config.yaml
n_layer: 11
d_model: 512
n_head: 8
n_kv_head: 8
head_dim: 64
d_mlp: 2048
vocab_size: 10016
activation: "tanh_gelu"
norm: "layernorm"
norm_place: "pre"
norm_eps: 1e-05
positions: "rope"
rope_base: 500000.0
rope_fraction: 0.5
qk_norm: false
attn_scale: 0.125
bias: "none"
tie_embeddings: false
parallel_block: true
init: "uniform"
init_std_qkv: 0.0329
init_std_o: 0.00701
init_std_up: 0.0329
init_std_down: 0.00701
optimizer: "adamw"
lr: 0.000585
lr_mult_qkv: 0.7
beta1: 0.9
beta2: 0.99
lr_head: 0.00495
grad_clip: 0.5
warmup_steps: 502
schedule: "wsd"
decay_fraction: 0.627
decay_shape: "linear"
final_lr_fraction: 0.0
batch_tokens: 131072
seq_len: 512
doc_mask: false
train_tokens: 943700000
steps: 7200
dataset: "wikipedia_en"
MLP neurons of a small language model. Each row is named by its layer, matrix (down: output weights) and neuron, and shows model dimensions 170-297. Each number is 128 + 32 x the weight over its row's rms, rounded and kept within 0 to 255. Numbers have three digits each.
A block is one neuron, or neurons of one layer that tend to fire together. After each block is what it responds to, as a language model described it from the Wikipedia text at the highest values.

L8.down16:147071194054161121119139128098123178097127108142108118145107161138129111082079094143103144075150159080146162111079095156114138128122170203100067090096141105100103143106097139136158148146137079186166099133113098160161148073163146078119143180179137133127151133078151135124130130137181154185149148123140112132101151120107147155157099106129059098111144136139156139096134141087101120110164
L8.down329:144137114144175144144159178145076128139103129120215147107206163155083155176073143113083128157078148217123121098086079118120107085116170062142121120138113115075128160162138132135064078152132113118157130127120141147221100096104145168197149097126165121177131073068173126102130117092112147135067129134142107184048145091081147141070111121119091144133107107090166133150145120154105119155104
L8.down675:137129103136135153108111089169122162121146153050125184107129089137126106139116118150180096114101141122109070110143114105152125112074141150126164145171110117172166126104109198150121085117141131130137118114108178065105105141173134140093109119090123121134167133046161132112180173122125141086054147153125097078105149157154146159151126113130070100089129065170111171120056122184104111092085
L8.down1162:081195114100137142179103141089112118052120159157114164104115146082136069143135101138134130074131068083133180130092174168089125149140102149163133171091185139127175103141112112143129064122108087148161074130121171115133108154127142164144136140137145110114111184088125094160131119114106139056162150082144156129092109111143152125141128154103030149109183119125134089095162100159149159143128
L8.down1517:172144140105082132146116132117167171083156068118139165122140139131190155085101151137191140138086126148109124126126139122135130113148164152127090173102156061089142180179139127119120083095138094173191090144116063079153124130176123160105112120118156129157087112103116144134107118163122204158135085132118168096093124147124150140125129127120109091097122073147117096114123139113137130078117
L8.down1524:097151129068092087106119152181132140109143089156142181146100175088118111144108136108094139164111134127136134098081083121184168154155133206186154130133169174143166152162191108125113160184108124185186089129106106125110140091138093165117080162102152151117145096140131134139120095057144113138100098103131092167120122126124158199096118177121151179100137139127162153142116174066102158138153
L8.down1582:126126137185158149148109136124138154099146105087072132168140163070194071139122118180118096131169133116111066064135128145130052138147146107121099093158083143122176133130136145097056133168167134111151162107098137131134092158064179157117143049130147123119134073090108083097130074130038103152164171188118128125187158147137086194125061080119113081119109160139117141136117128161109125115107
L8.down1998:160108133084165087141090113118151117111165112125150162179099179151134118151123163093150151125178140134043149156147095150111152101149126173174110169086064118114104166124120119140147118146150112076100134149103138119083142145111204097131105188114114107131042093119188107123134179187108102115113081139142107100168158128109131131159138135121158156103141115173091168083125137169158196137184
Responds to: Passive participles awaiting complements. Past participles in passive or reduced-relative use, often after was/is or a noun, expecting a following by/in/as phrase: played, organized, stored, based.

L6.down222:116125136069165126150134161164181114115146156198091128126040160112112137128146147121153095132085069119138131123146105117134130065114138152112116140139109141122115170129140136169136067136115142119109105152141070059113137140112117137110131140149097146117105156141103139203159213139146182105112111144119104040124129125148171086128138110156165124186125122163099130140147139131193137135148
Responds to: Copula and passive auxiliaries. Forms of be (was, is, be, being) and adverbs right after them, where a passive participle or predicate follows, e.g. was later discovered, is thought, can be classified.

L8.down22:119152118113085093141178074138085096153155198154108139107144132093162187168108127162181111133161116177147167087038147098112151098183089068152133167088138124070138126132175123075193156156080156177190193140088136143092136147096101107148131127100131111135132106147099092118106086151121142125088193086122130161128138079175113123143104140129161214127048129141161100153126106132088114078149
L8.down60:157144088112122113101065166105147144067143100142124117104136170140143114079156154135141096126136127206130150143099095103134118177099094074111097102126063155135122097131224138153128076133149119167137118117208125190149119140157177102203135064153171183105119111104169126133135055221148137159133104121053092114126155147109153099108163173122091062161168128141152089079117136112056132078119
L8.down449:176116167192115133082142145143185117159136122105094168115094182152154131182097102122099162081132121129120137169162149113148185128178146063169156083142148147144135088173142164086079182166118133089118109097133088101136068157172069083099106190149180114128117132167097139114120120147102118109148100147146081077102171093141146157114152125155094139140180155180112087080147111141142123158091
L8.down1038:152120115139164137120162093103115163139088123105140175106161120124174116171116091131130130103134138097095158070128141131105119176195095116150085102122137135151110149142106094152099167133131137117152121170122089160123125137139061107122090152145149128151121130103150119144104132180170157169175119170088109089158095083157129114182138116101085102108145127112083160124133165093083114102179
L8.down1088:157139117109066104180125164172130094085174142093086106137103158081130151133099142149133086107129119044091146109127154178150116154129141118102119141076115121156095109136179063115106154088140092137160138103099119128146138147131104150074097119145078111146079170067130138126080162145109154141078126166158120109148125171149122122128130198116118111183108109145106120121197037159155184119188
L8.down1167:065172100165173180117139099188095143128119135145216100142101104136061088142180181108168100147127079127118122076110079106124134205136134103064113098114119144084141157147121069125096163115166138173120163059039115096114107126183158113102129133187161137128122127137077115132115143092147147034107135151145111098126131119098114110150085158121131105124146115123099150141122160097106127153136
L8.down1300:181037143112113145109122155133103121130107174152145127152133107158100090137140152104070175168057132146158117074148097062135128100116149110125078092131176098173141106137166089143090105108109104127139149146164149073105152132118163164148120158080129070085163138102157127139168113074134129146118129084117086181180148160122160143124130155123156127164178076156107141071180223099113141147109
L8.down1384:132088152159162135105132106116127092141088184126118113145125093135126038147138124141105126133122169158117123116135125082156121152121144079156067130126144123124128110090207187152096137105102092111093143113141080108152119145146183157197116115124112123182098094160141143087107151094145155107112192103113118128145167101143093110072111103118100130186117114123124105174092204160142058108149
Responds to: Mid-word name fragments. Word-piece tokens inside a multi-token proper or scientific name, especially Latin genus names in taxonomy lists, such as Platy-cer-ium, Cypra-e-a, Gibber-ella.

L4.down151:142123143144130100104168090127078134105093092115122093145068146089130068098100084116104156059095073163109130149156125142106100106128139161138103102169090142091132114107109133117091122161174095150134140138168142144067110126105130151202167132114136105123170101181154167104157103198115155131108135111146069102111157054125163139117175136166114229153115089148110107112136089123107096151110
L4.down374:196081098144139103090170149143181122149129111098044118094094121105171162106122152127153169108112085184143132139100158150128139152082125081113054133131164088182133131129158081100140114143142185157115155157136138166112103088130153188140110161130154170089113095169121112104126112148145160112148159152098166145117100113131143095111124058108129144115127084202117091094137115092129054080080
L4.down471:178042149160142152077128086091124151176141204068080114166176149139089108177152145107132103105118134153091080152159131111118119133106136167064158189116186198100176119094115112098080152135118198130089112158080096111119142124148087174147126176142153161064138145120167158204076081178158107157172115137113114094140165127098125168101106052102133062163083118040164159149065116100180191141146
L4.down731:152074097121159119108114154116137125076072118160056071134127111110141098123134050092188108150100155137125083084149074110175110106117150145109136175118086125135080179146110076094132054108155185127124162180097087065115158132167127135129091103207065111149169157110138100099143102223135141151118160095105140156167073146154160096144156081123072148082159165119079168125143105147149131128156
L4.down798:126097114116024115127090168112116130091113138149111125150079092113157140168164085107124078157173193127102140166078111073115062143147088140144099186194142112135185107143148138161126138115152134128129136132144117133120165144188145138091074189104097171123125130132135104081136124130134179111157142100085142073100117131112183125158141121090100166078143138140069132112164108141138136091093
L4.down879:158130065098063118134156150126130107136051162149182127141109102174053157118127149080120121115131097137112097157081156080100146149154074135182095167142202119153115181120151156148183116194172163075123133111141086100142143095195135125108152133128108125114127107110139119129113112118133166096104112112085157184122127083128130229114116038110127105100138124113096183127094172153115095102102
L4.down1072:098098118097120143119123177154085134137136153096166081185123156128133132111137130060173091118131185052187085115144044133130078100123080121061086146122148092179128204134077190126071095164138153148131106176150123121106086118169127111124102181141108179123140119124081143163149140115121166094176159111117145113141111156146165104117129102117105096109162168059137090197183146157108089117095
L4.down1170:046164125068080115165166103145118160112124091142144169120167108141136143130118154124148070071150176155121115149129177119089048167125132145067101132102162119115173122131082159071187099144114115169147149131155101118131120147083050143105205140127073147132178118170111139216154112134115047090112171123117134106102062143114146126124160096128155133127162154145161151097082182181111118130098
Responds to: Verb slot after auxiliaries. Main verbs or adverbs right after was/were/is/been, e.g. completely, arrested, often; also word-final verb pieces like -ched, -ants, -aded.